From a checkpoint of a small transformer trained on Wikipedia: 11 layers, a variant of Adam for these matrices.
MLP neurons of a small language model. Each row is named by its layer, matrix (up: input weights) and neuron, and shows model dimensions 320-383. Each number is 128 + 32 x the weight over its row's rms, rounded and kept within 0 to 255.
After each neuron's rows, "fires after" lists the tokens most often just before its 100 highest values on Wikipedia text that the model never trained on.

L5.up709 [141 170  57 123 161  73  70 123  78 156 127 156 134  84 181 120  92 167  97 121  75 121 117  99 153 160 159 117 102 125 132  86 143 135  88 137 131 138 134 120 148 138 181 139 117  96 153 101 158 157 137 126 199 116 125 131  99 126 129 101 108 155 114 126]
fires after: " the", " (", "The"

L6.up533 [ 94  93 114  98 211 109 155 126 141 160 144 143  68 134 136  99 143 127 201 165 104 113 120 156 117 139 120 125 150 142 149 175 102 112  82 109 108 157 119 124 110 131  96 189  84 123 179 128 133 115 122 139 179  94 155  53 153 168 115  93 123  96  88 106]
fires after: " in", " to", " and", " (", ","

L5.up553 [ 98 151 140 144 153 106 137 143 122 153 117 137 104 101 144 135  77 112 118 120  73 123 155 140 115 119 136 114  51 215 103 113 116 127 160  69 143 119  70  32 158 119  93 165 116  93 121 134 151  91 137 160  82 101 157 135 123 189  84 169 119 111 145 103]
fires after: " |", " on", "-", ":", " (", "On"

L4.up45 [126 158 137  93 172  98 140 133 163 157 136 146 134 144 145 123 139 118 143 162  79 120 157 150 161 188  98 100 137 152 137 105 162 121 127 155  98  96  96  83  97 162 114 174 144 106 131 148  97 143 100  84 190 164 168 168 116 118 131 101 148  59  52 139]
fires after: " |", ".", ";"

L6.up416 [ 88  91 124 114 166 119 145 148 125 134 163 128 173 128 145  59  90 128 105 161 135 154 134 154 105  67 130 110 134 183 131 116 109 112 115 155  76 141 112 104 129 107  76  80  96 143  94 130  84 134 138 149 116 130 119 112 115 117 154 129 119  98  88 146]
fires after: ".", " (", " Har", " Ha", " al", " Re"

L4.up1510 [124 131  85 101 144  71  84 218 120 194  95 120 166 127 147 112 194  91  88 123  74  99 141 100 196  99 173  88 176 117 122 102 130  53  81  41 107 125  61 127 136 153  85 172 122 116 127 112 151 126 165 148 148 115 111  94 164 119 139 142 127  83  95 121]
fires after: " to"

L5.up1392 [ 93  87  97 137 120  86 138 167  76 134 140 117 127 127  85 133 138  42 189  83 107 135 106 203 174 196  85 131  73 138  93 129 139 165 106 167 125  58 177 169 154 133 166 132 158 143 117 123 119 101 121 145  97 140  97 136 136 132 103 119 112 155 120 114]
fires after: "\n\n"

L4.up523 [ 92  57 181 134 126 144 116 148 127 193  81 162 116 152 154 164 213 116 141 137 127 129 122 173 192 122 176 161 172 126 155  71  82  92 114 139  80 127 121 123  82 161 144  93  87 143 162 123 137 135 174 118 184 126 111 119 167 116 113 123  99 100 113  91]
fires after: " (", " of", " \"", " part", " to"

L2.up1034 [174 135 103 143  88 104  86 159 123 186 139 185  77 143 140 141 139 109  61  93 133 116 154  70 171 140 117 120 111 151 131 135 136  80 140  94 148  53 117 175 156 154 140 117 140 100 203 110 140 161  41  96  99 182 126 161  99 140 110 172 159 104 147 168]
fires after: "-", "–", " Dec"

L4.up866 [ 90 111 148 185 123 122  76 168 130  76  65  39 151 130 156 105 169  94 145 199 109  95 152 170 153 173 103 161 147 107 109 150 100 189 124 140 168 130 130  72 102 168 185  52 144 154 100 140 129 199 143  98 187 167  99 125 187 133  90 121 132 102 107 111]
fires after: "=", "\n\n", "00", " |", " of", "|"

L6.up1000 [171 133  91  87 164 110 137 108  83 133 130  77 121  92 194 135 136 120 117 120  89 115 167 128 176 151 102 102  56 210 102 104 136 136  63  97  47  96 220 151 157 125 122 124 141 150 158  91  89 101 134 120 158 130 135 147  84 163 141 135 122 118 130 188]
fires after: "\n\n", " The"

L5.up298 [ 54 116 110 154 171  70 164 177 167 142 188 140  33 128 163 115 103 107 121 130  85 140 132 209 150 129 150 192 136 226 186 136 128 180 154 105  89 148 109 114 124 114 148 171  94  60 109  88 144  92 153 122 157 107 176 140 104 186 142  79 156  87 123  96]
fires after: ".", "-", ":", " •", ","

L4.up524 [ 58 167 135 122 167 167 186 191 127 169 163 180 134  99 148 131  70 163 132 140 129 153 190 144 132 133 140 148 116 151 153 156 142 131 163 101 152 142  84  80  66 128 124 173  93 135 160 138 146 115  94 208 139 139 161 135 190 119 142  95 177 136  72 123]
fires after: ":", " +", ",", " −", " the"

L4.up212 [ 78 142 132 156 172 139 123 117 117 147 166  51 155 107 125  82  72 188 110 128  66 109  90 168 116 154 159  52 111 129 101 148 139 155 119 113 108 150 175 151  90 137 127 116 141 159 209 161 156 173 127 147  92 142 105 130 103 124 148  85 113  81 157  87]
fires after: " the", " The", " United", ",", " str"

L2.up1410 [154 106  97 149 157 105 119 154  68  99 192 163  79  89 173  64  36 109 123 158 126 117 131 142 136 154 162  93 108 115 118  62 113 138 137 121  64 144 173 174 156 144 134 109 156 187 128  74 108 150 110 184  98 167  93 162 115 150  97 175 150 113 143 146]
fires after: "\n\n", " there", "\n", " There", " Party"

L4.up68 [ 58 149 165 163 174 113  86 151 158 130 192 105 123 161  69  69 115 141 190 164 140 124 121 141 160 145 114 140 128 213 149 174 148 112 103  92  98 118 143 149 150 152 118 181 166 123 167 100 111  92 126 108 140 135 165 146 119 181  84  88 134 127 130 134]
fires after: ",", " (", " his", " the", " |", ":"

L6.up1024 [102 127  99 104 174 105 150 131 103 142 113  94 136 139 103 137 136  79 133 169 146 166 135 108 144 114  77 117 109 146 132 155 100 146 159 126 132 112 155 113 135 130 199 137 108  91  50 161 121 125 136 176 159 120 115  34 112 101 131  95  95 168  94 146]
fires after: " Gri", "'", "–", " We"

L4.up277 [108 124  89 141 114 124 136 112 108 137 141 208 135 137  86 143 166 126 144 145 143 128 128 160  98 150 128 130 123 156  95 111  78 103 121  85 174 156 100 134 125 152  89 115 113 175 163 149 107 135 200 144 126 114 130 104 206 108  78 102  99  61 112  84]
fires after: "–", " (", ".", "−", "/", " in"

L5.up874 [116 181 162 162 141 129 116  96 132 158 121 116 133 145 202 124  98 146 134 152  76 102 173 113 229 138 190 107 172 148 100  82 187 148 120 141 123 143 113 102  96 127  86 184 124 144 114 134 100 158 105 139 139 150 138 130 125 156 121 106 127 130 140 104]
fires after: "  ", "″", "′", "\n", " |"

L4.up355 [130 133  86 138 154 119 107 131 164 161 122 175 152 142 133 176 126 160 195 144 126 109 127 161 110 146 144 116 110 153 102  75 118 135 163 129 130 141 122 107 128 143  87 145 118 120 127 108 130 142 119 137 219 185 140 161 200 108 113 162 153 127 101 160]
fires after: "=", " the", "\n\n", ".", "s", "'"

L5.up114 [129 135 130 137 108  90  71 123 134 122 109  89  95 136 133 185 138  79 127 178 129 170 161  98 138 148 143 129 145 172 129  86  85 129 114 171  74 102  89 102 144 132 117 155 175 140 120 167 149 146 153 124  80 117 152 125 107 127 189 103 113 122  63 116]
fires after: "  ", "-", " re"

L4.up14 [ 60 127  93 127 163 131 140 137 132 114 139 107 139 107 115 133 146  66 181  89  68 141 163 121 207 182 176 108 122 100 147 141  86 106 140 148  69 141 119 126 154 110 166 117 127 119 151 100  71 154 184 101 147 114 153  80  82 165 139 153 117 133 156 143]
fires after: ".", "\n\n", "\n", " ("

L4.up1175 [130 176  88 164 128 106 112 183 150 146 111  96 159  86 156 125 179 118 175 116 121 140 121 101 152 182 143 140 146 173 146 131 106 105 166 118  60 133  63 100 164 163  68 189  68  99 119 142 127 121 140 134 112 135 127  68 128 133 136  99 119 100  51 150]
fires after: " to", " To", " Is", " can", " would", " At"

L5.up828 [135  88 143 174 156 137 100 144 155 169 157 110 121  76 103 111 120  84 145  84 118 119 122 123 152 191  68 121 123 118 176 118 150 124 168 115 109 126 104  83 115 129 118 156 115 108 184 132 158 144 134 146 111 155  82 105  44 173 133 150 140 119 186 103]
fires after: "|", "-", "\n", " inc", " spe"

L5.up1172 [165 130  62 119 148 137 112  95 132 170 112 108 120 126 160 191 110  61 150 105  72 112 169 127 204 129 152 151 148 136  68 102 122 136 110 109  79 106 121 134 141 134 113  60 138 131 147  98  99 135 214 134 112 172 168 145 114 106 145  90 102 155 120  73]
fires after: ".", " .", ")"

L5.up731 [130 101 115 168 106 110  91 118 127 131  95 150 144 111 147 170 127  99 150 170 126 106 126 194  97 154  90 159 128 197 201 109  96 149 142 108  95  90 201  97 101 148 116 120 150 222 115  90 112 149  53 163 197 169 119 122  73 115  72 105 153 121 194 156]
fires after: "\n\n", "\n", "=", ".", ":"

L4.up643 [ 81 101 132 116 138 107  27 125 131 160 131  66 116 124  91 113 184  77 148 174  78  95 111 133 198 161 143 139 157 128  73 107  93 122 129 151 134  89  86 126  88 187 167 152 145 150 116 100 117 155 169  45 147 140 147  92 133 158 116 101 109 130 138 104]
fires after: ".", " |", "=", "|", "\n\n", "-"

L6.up522 [107 156 137 182 119 115 104 166 138  96  80  94 111 139 162 107 109  86 174 147  88  51  95 170 144 139 115 121 103 131 109 103 135 160 171 133 160 122 147 180 121  86 132  89 150 151 145 126 123 162 151 157 142 204 127 205 189 129 117 157  84  61 136 120]
fires after: "|", "-"

L5.up708 [112  88 126 128 115 144 113 128 121 147 167 118 110  72 114  49 122 128 181 159 102 120 130  80 145 136 174 160  69 153 101 181  81 134 110 122 121 113 158  96 182 153 130 189 146 131 151  63 177 107 122 102 170 135 151 157 161  92 122 149 175 158 102  91]
fires after: "–", "19"

L4.up804 [121 160  57 176 144 106 154 154  98 148 143  68 105  96 125 130  75  95 123 136  46 104 119 117 129 175  76 188 122 169  48 126  80 156 150 147 106  85 183 179 147 136 130  89 172 139 114 162 118 155 103 131 117 165 144 125 105 115 101  71 166 133 180 118]
fires after: ".", ","

L4.up1482 [ 81 181 167 127 130 117 112 147 113 115 146 135  57 157 149  97 134 138 134 190  83 126 181 182  93 164 149 125 130 125 146 130 146 145 117 161  86 104 153  77  81 151 112 107 142  99  73 117  76 109  80  64 147 144 177  69 103 142 158 143 125 131 114 168]
fires after: " |", "|"

L6.up805 [117 103  86 125 101  95  78 150 110 123 150 105 150 130 142 128 107  70 179 144  77 127 165 185 207 204 153 171  91 147 139 120 108 109  94 112   9  99 150 126 110 129 121 126 139 130 126 108 117 187 110 147 175 186 128 106  98 162  58 138 109  94 102 100]
fires after: "\n\n", "\n", ".", "=", ","

L4.up1436 [115  81 114 128 200 116 109 117 146 183 185 103  64 124 133 160 146  78 144 100 106 125 107 145 145 113 102 178 141 130 120 151 130  96 119 129  25 147 163 157  99 133  89 115 122 153 140 158 112 133 158 159 110 172 165  52  68  85  85 140 139  89 125 162]
fires after: " |", "–", "|", "0"

L4.up320 [109 105 115 125 128  71 197 133 183 203 121 164 129 109 160 129 104  88  96 120 121 133 172  92  79 126 140 114 114  94 125 148 109 111 155 171  43 123 153 117 120 157  62 110 122 123 104 167  99 151 141 135 113 141 171 129 126 131 104 126 167  99  86  78]
fires after: ".", " Su", " al", " Al", " .", " As"

L5.up1110 [156 154  80 145 132  99 117 184 136 119 125 133 154 140 162 152 124 105 125 175 129 124 147 134 202 187 161 124 119 127  80 143  86  80 125 101 152 113  66  85 116 143 161 127 135  80 103  95  80 124 113 142 149 142 174  92 174 144 111 109  79 117  88 149]
fires after: " in", " of", " to", " for", "In", " De"

L4.up42 [ 58 124 101 100 144  68 102 129 163 167 132 110 104 152 155 172 130 104 187 181  96 110 166 165 131 189 100 115 185  81 142  98 110  95  92 120  98 138 136 139 151 171  79 116 129 165 158 143 101 118 116 117 102 186 169  91 141 131 148  69 118 137  98 146]
fires after: ",", ";", ".", " and"

L2.up581 [ 55 132 134 152 127 150 166 151 141  88 139 182  84 160 114  36 122 158 123 175  93 154  94 132  90  65 105 112 142 108  75 130  83 120  96 127 129 116 135 114  96 156 106 103 111  99 113 122 138 114 143 110 174 170 152 105 109 157 170 105 187 100 138 202]
fires after: ",", " |", " the"

L4.up1330 [105  79 113 121 122 104 187 127 125 156 114 173 146 101 128 109 111 139 158 155 132 126 159  99 137 139  72 111  87 131  99  98 129 186 203 106  52 117 106  47  67 146 122 154 156  95 158 140 131 158 115 103 184 129 113 108 137 121 177 120 117 169 144 159]
fires after: "-", " a", " Under"

L6.up1486 [115 150 100 132 171 138  46 117  45 134 113 149 115  68 147 163  77 110 109 155 135 160  96 118 178 137 146 125 117 213 129  68 147 152 100 172 145 104 137 165 154 159 120 142 110 120 155  99 166 135 132 147 164 104 181 175 130 172 141  96 160  97 195 123]
fires after: " the", "-", " The", "="

L6.up1180 [162  63 132 111 187 114 192  93  73 112 201  74 131 143 159  91 145 167 109 162  71 146 196 141 148 158 118  83 131 104 111 126 155 127 112 139  35 142 191 151 148 116 102 135 133 129 194 125 143 161 113 193 130  91 122 152 105  93 120 114 141  95 118 168]
fires after: " and", " but", " Mad", " which", " that", "K"

L2.up1499 [133 152 161 148  90 124 155 153 162 117  41 157  93 160 172 132 118  94 150 176 132 116 165 123 135 130 135 209 113 162 127  98 120 109 121 115 104 124 119 125 137 177 104 122 161 190 128 125 118 111 140 123 138 142 185 121 162 123  98 121 106 130  85 119]
fires after: "  ", "-", "=", " Ret", "G"

L6.up992 [ 69 116 124 146 184 115 138 157 108 111  66 130 148  82 187 119  88 188 109 143  67 126 211  95 127 134 104  56 155 173 142 119  84 127 156 146 112 138 107  64  48 132 105 148 161  92 162 155 145 127  90  87 154 157 159 128  61 119 143  99 141 167 107 163]
fires after: "-", " |"

L6.up586 [106 147 152 135 192 165 139 112  76 136 146 141 147 139 142  94 136 129 176 170  87 120 134 189 158 148 145 177 117 146 114 142 143 126 111 142 100 161 126 168 139 146  83 148 131 132 179  57 134 136 143 152  97 142 129 112 137 143 118  76 128 104 159 128]
fires after: " (", " the", " |", "=", ",", "|"

L5.up643 [ 99 156 109 104 171  98  93 135 135 170 176 170 138 168 100  81 121 107 127 166  75 138 163 177 135 104 151 123 157 178 113 139 131  82 180  97 123 150  92 110 128 136 141 132 147  60 160 117 128 163  97 121 160 157 177  93 163 162 113  84  81 117 171 116]
fires after: " in", ".", " (", " In"

L6.up1338 [117 168  54 141  89 105 154 184  98 125  90 133  80 112 110  92  69  82 160 120 128 147 147 156 120 151  48 136  46 148 107  91  90 136 117 100 133  92 151 103 160 134 157 101 130 124 126 149 145 135 131 118 128 126 128 185  88 122 146 109 136 140 114 155]
fires after: "\n\n"

L6.up538 [150 116  92 161 125 117 110  95 101 112 152  46  75 114 169 136 136 123 130 126 114 149 161 171 122  67 138 194 104 118 118 132 105 112 169  86 117 106  78 139 130 152 139  97 117 102 158  89  73  90 172 178 144 111 174  42 107 117  60 150 124 106  77 120]
fires after: " |", " Center", " 26", " More"

L5.up1408 [131 128 103 119 189  98  88 159 101 173 116 144 108 138 182 104 133 127 134 157 100 104 122 136 153 122 150 140 127 131 146 105 128 134 117 119 120 128 134 153 167 146 165 147 103  78 100 144 114 108 145 168 185 108  83 157 139  96 146 128  50  94  93 183]
fires after: " on", " in", " to", " |", "On", "  "

L4.up1304 [125 101 112 147 159  98 200 116  72 130 107 121 141 150 134  75 163 100 158 154 120 139 155 155 144 186 102 121 136 100 125 157 132 140 168  91  60 109 157 128 142 121  63 121 110 106 128 118 128  93 143 130 165 143 151 121 107 122 124  92 153  97 161 124]
fires after: " and", " to", ",", " that", " but", ";"

L5.up340 [101 197 108 165 156 135  66 147  92 216 118 137 156 109 148 208 118 143 184 127 144 126  95 121 163  79 159 148 115  80  95 107 117 115 132 140 105 124  98  70 125 148 127 128 120 167 157  76 135  94 167 137 103 138 106  80 139 139 121 159  96 186 149  65]
fires after: "-", " (", " \"", "\""

L4.up736 [ 73 167  87 142 103 133  66 156 138 173 145  97  85 135 155 124 144  74 113 160 119 138 160 158 139 143 159  71 161 144 130 135 126 122 124 129 118  80 135  91 116 125 153 184 154 134 114 149  77 159 121 170 131  83 145 101 133 131 133 115 105 127 141 132]
fires after: " |", " (", ".", "-", ";", "\n"

L2.up403 [144 133  21 126 198 130 167 189  99 127 164 159 119  62 101 109  38 129 139 117  67 116 116 121 128 131 133 146 116 165 111 113 118 129 159 106  81 143 145 145 191 138 105  84 207 162 163  70 123 100 119 188 129 200 121 170 120 139  71 157 129 155 127 125]
fires after: "\n\n"

L6.up1076 [124 120 153 108 208 147 118 119 128 138 160 142 101 116 178  91  97  89 155 116 100  78 138  93 128 125 157 110 119 101 143 113 171 160 193  83 118 177  72  89 118 132 133 161  70 149 162  97 113 135 145 184 123 129  83 129  68 118 111  98 121 125 182 150]
fires after: "-", " *", " -"

L4.up9 [ 75 134  92 130 135 117 120 207  88  84 136 148  79 115 164 104 103 119 133 122 123 143 113 154 171 154  87 180  88 204 104 125 106 165 160  99 161 101 125  94 144 100 115  50 149 124  82  71  83 139  86 139 153 117 167 147 112 136 111 136 147 106  45 117]
fires after: "-", "\n\n"

L5.up500 [ 86  81 152 121 160 107 155 124 144 129 111  90 160  95 166 100 166 132 139 250 119 152 152 160 134 148 150 120 174 173  57 140 156 110 157 142 118 125 128 124 101 158  96 184 149 133 212 147 110 132 104 137 143 124 133  89 154 113  97 140  98 137 135  77]
fires after: "-", "\n\n", " in", " (", "–", " post"

L5.up385 [133  77 157 123 128 130 152 128 175 150 132  82 119 110  90 143 105 109 165  97  76 163  76 188 134 145 132  99 138 162 160  97 122 142 132 106 118 106 111  88  86 139 122 104 108 140 122 101 144 106 126 179 123 141  99 112 102 189 161 155 148  91 211 114]
fires after: " |", " Party", "  ", "-", "T", "\n"

L4.up666 [117 133 124 159 155 104 138 140 125 180 146  89  90 119 139  97 134  79 195 147  85  93 131 115 177 187 147 177 132 143 128 119  67 156 146 119 105 118 170 112 114 127  73 151 171 158 141 134 139 126 105 120 170 155 127 121 102 108  76 143 121 104 122 119]
fires after: ",", "."

L5.up51 [118 137  70 161 163  85 115 130  55 110 111 134  82  80  93 136  99  50 200 116 118 117  53 124 172 111 135 128 128 147 119 100 154 140 166 148 133 102 135 141 161 164 180 120 183 145 106  72 138  97 132 140 108 143 112 135 152 146 114 156 113 161 154 176]
fires after: "\n\n"

L4.up206 [ 94 148  52 164 171 121 101 127  87 183 137 167  87  92 125  88 178  97 184 120 117  94 139 185 148 128 133 159 154 178 122 115 133 146 178 123 119 134  85 108 109 109  64 161  88 105 133 135 150 103 181 122 129 113 180  85 155 119 139  46 144 141 131 207]
fires after: ".", " (", ":", " to"

L5.up271 [157 107 135  62 122  96 154 112 160 152 174 137 107 173 135 161 130 118 121 131 132 141  69 187 134 138 103 139 164 111 115  51 117 132 114  28  90 121 163 130 107 123 112  96  96 134 130 103 108 175 121 147  94  90 117  93 138 137 115 116 128  59 157 125]
fires after: " |", ";", " T"

L5.up1390 [130 118  83 159 163 124 100 136  92 144 113   5 120  99 147 141 115 113 119 151 113 154 135 114 155 187 105 146 127 136  98 156  99 186 155  90  94 124 124 171 136 138 155 140 150 159 155 146 139 105 145 138 101 158 138 127 144 133  46  91 168 119 106 160]
fires after: ",", ".", "I"

L5.up297 [ 71 154  99 135 183 156 153 129 140 116 164 101  93 117 151 168 172 125 120 154 122 119 198 156 114 114  84 197 106 173 110 170  92 116 185 136  92 118 144 107 125 158 150 135 146 154 186 165  73 135 161 177 197 107 189 107  62  69 129  99 132 120 109 129]
fires after: " |", "|"

L2.up56 [182  97 125 160 147  75 107 168  99  96  80 178 165  56 129  78  54 107 113 149  80 115 116  97 118 115 103  89  54 115 127  84 135 149 131 163  72 150 133 163 158 165 108  82 232 142 146  67 155 152  95 197 108 172 146 140 140 192 105 162 114 122 134 128]
fires after: "\n\n", "=", " Title"

L2.up991 [ 81 167 157 186 134 145 156 119 136 103 142 160  92 133  96 142 171 154 132 146  99 129 136 175 107 164 137 193 145 155  90 166 156 142 101 125 156 120 139  87 137 194 126 144 123 120 117 104 146 133 184 120 199 101 156 130 158 170  97  67 163 119 117 142]
fires after: " |", ",", "–", " •", " 6"

L5.up938 [105  88 143 137 137 128 119 172 128 161 184 125  66  99 129  72 136 165  78 137 106  96 120 136  84 179 148 116 138 148  71 137 158 133 172 125 117 144 151 122 109 159 147 120 108 110 105 132 136  99 142  52 136  91 187 114 161  84 186 131 152 114 117 154]
fires after: "|", "vo", "rove", " reve"

L4.up991 [ 93 111 129 128 102 123  72 146 172 160 113 161 134 122 146  84 100 156 205 160 170  59 120 102 117 134 148 142 115 112 109  76 148 158 162 129  93 107 109 110 166 103  65  89 159 169 135  69 154 177  96 217 233 207  98 133  99 137 175 171 113 137 133 161]
fires after: " the", " a", " The"

L2.up1002 [ 69  92  65 139 234 101  94 169 171 202 185 161  56 127 107 102 152 149 117 135  57 126 145 174 129 147  83 132 140 197 152 139 105 157 133 139 128 106 121 148 111 146 106 152 127 118  91 151 106 139 148 167 146 116 165 143 112 149 150  82 155 124 167 188]
fires after: "|", " |"

L6.up1114 [ 63 112 132 114 141  86 143 192 163 132 168 138  76 122 126  97 143  88 187 140 119 128 156 131 117 176 161 128 111 146 129 169  96 101 146 132 111 166 139 116  82 192 139 127 137 147  91 159  65 132  79 106 174 197  81 111 142 114 151 121 179  98  86  96]
fires after: " |", " :", " of", " Al", ":"

L2.up331 [125 163  76 108 106 136 133 187 111 131  90 171  96 110 187 131  92 115 121 124 137 104 109 109 129 137 110 128  71 126  80 113 118 108  91  95 197 105  88 129 151 157 139 139  99  92  92 116 136 147 127  83  94 116 134 163 134 177  84 151 171 116 121 137]
fires after: "-"

L6.up1222 [129 119 108 121 186 118 101 179 108  92 142 103 134  86 110  91  95  78 144 197 100  92 159 136 180 169 139  83 190 154  94 162 141 167 167 113 124 122 150 109  98 137  90 120 106  78 124 142  73 148 106 164 176 144 142 144 158 132 137  58 111 135 152 134]
fires after: "\n\n", ".", " \"", "-", " as", "\n"

L4.up586 [ 73  47 134  92 191  88 130 163 181 133 179  94  96 154 114 115 134 117 220 107  53 127 121 157 147 159  86 183 167 171  74 149 151 149 137  84  66 119 121 150 115 145  94  93 131 146 193 119 102 117  86 104 206 149 121  75 130 179  77 139 126 117 133 125]
fires after: " \"", ":", ",", ".", " "

L2.up1282 [108  64  64 110 181 127 149 131 167 142 158 119  97  90 116 111  82  79 174 147  63 152 135 188 140 124 133 140 161 134 131 150  92 138 177 162  88 124 130 139 165 167 143  64 161 136 193 115 144 119 167 134 110 181  90 142  84  71 122 115 127 136 151 118]
fires after: "\n\n", ".", "\n"

L5.up657 [116 151 117 120 135 104 120 183 167 119 114 150 139 123 153 176 100 124 130 201 128 154 182 136 183 145 140 162  95 158 103 133 107 120 150 148 100 121  89 133 155 165 122 107 150 117 121 158 144 163 207 129 127 132 167 117 136 105 167 167 121 132 106  81]
fires after: "-", "%", "  ", " file"

L5.up1464 [105 109  96 127 153 117  61 126 144 147 135 161  95 113 134 100 117 147 178 143 146 139 143 155 108 149  89 151  85 142 123 113 107 130 199  85 104 128  78 101 111 119 125 167 106  63 104 112 145 154  66 119 176 162 162 130 107 141 143 112 129 112  80 120]
fires after: " at", " a", ":", " the", " an"

L4.up135 [ 74 119 160 127 178 146 110 120 120 148 123 138  93 106 151 149 154  89 114  79 117 130 223 140 119 102 156 160 186 133 105 121 134  77 115 107  32 156 113 112 119 179 105 175 141 158 180 186  97 140 173 109 166 133 166  94  84  68 158 113 114 126 107 120]
fires after: " |", ".", ")", " .", "–", " —"

L4.up153 [163 134 135 160 199 115 137  73  77 114  85 123 150  60 115 111  64 156 128  48  80 136 143 133 177 148  92 114  75 128 122 110 150 122 101 122  86 179 158 160 143 150 150 175 107 176 228 126 153 151 115  60 151  88 150 148  68 144 148 113 136 116 136  81]
fires after: " the", "The", " The"

L6.up673 [126 117 120 147 145 125 159 131 121 139 147 108 169 119  53 122  85 165 111 173 146 102 108 143 180 118 136  92 146 209 126 126 126  97 130 118 112 154 154  83 147 142  90  93 137  79 139  78 130 130 211 132 130 162  90 143  96 118 142  63 142 140 106 132]
fires after: ".", "H", " Co", " Li", "M", " Ha"

L4.up1256 [111 144 124 167 178  86 186 198 102 172  73 174 182  70 138 171  97 155  61 153 123 100 151  82 118 158 103 162 105 139 153 112 145 221  81  82 128  93  69 144 150 128 111 157 137  52 106 132 131 103 110 115 139  90 169 157 129 154 115 148  76 137  96 148]
fires after: "-"

L5.up573 [ 72 116 158  92  65 139  85 113 171 135 114 101 111 116 142 141 173 112 132 136 112 131 158 160 153 124 129 159 153 138 104 163 145 110 128 117 189 106 190 101 123 194 113 160 104 131  57  80 132 117  59 109 142 151 143 142 224 120 127 151 140 118  97 101]
fires after: " |", "|", "–", " ("

L5.up1501 [113  82  91 135 133 113  80 172 105 143  64  96 115 103 160 123 140 120 155 121 135 179  67 121 136 127 143 128 167  94 137 129 128  84 122 117 100 154  72 163 148 136 103 103 107 129  90 124 127 148 228 148 102 147 125 145 177 146  87  87 109  71 136 118]
fires after: " to", " not", " could", " qu"

L6.up431 [120  91 109 146 148 105  88 130  90 175 171  73  73 109 155 127  59 129 136 122  81 103 176 155 164 197  92 199 112 184 121 109  94 166 124  62  81 106 133 132  86  85  73 112 191 151 198 132  84 110 113 112 183 138 123  84  61 141 114 111 126 121 119 140]
fires after: "|", ".", ",", "\n\n", "\n"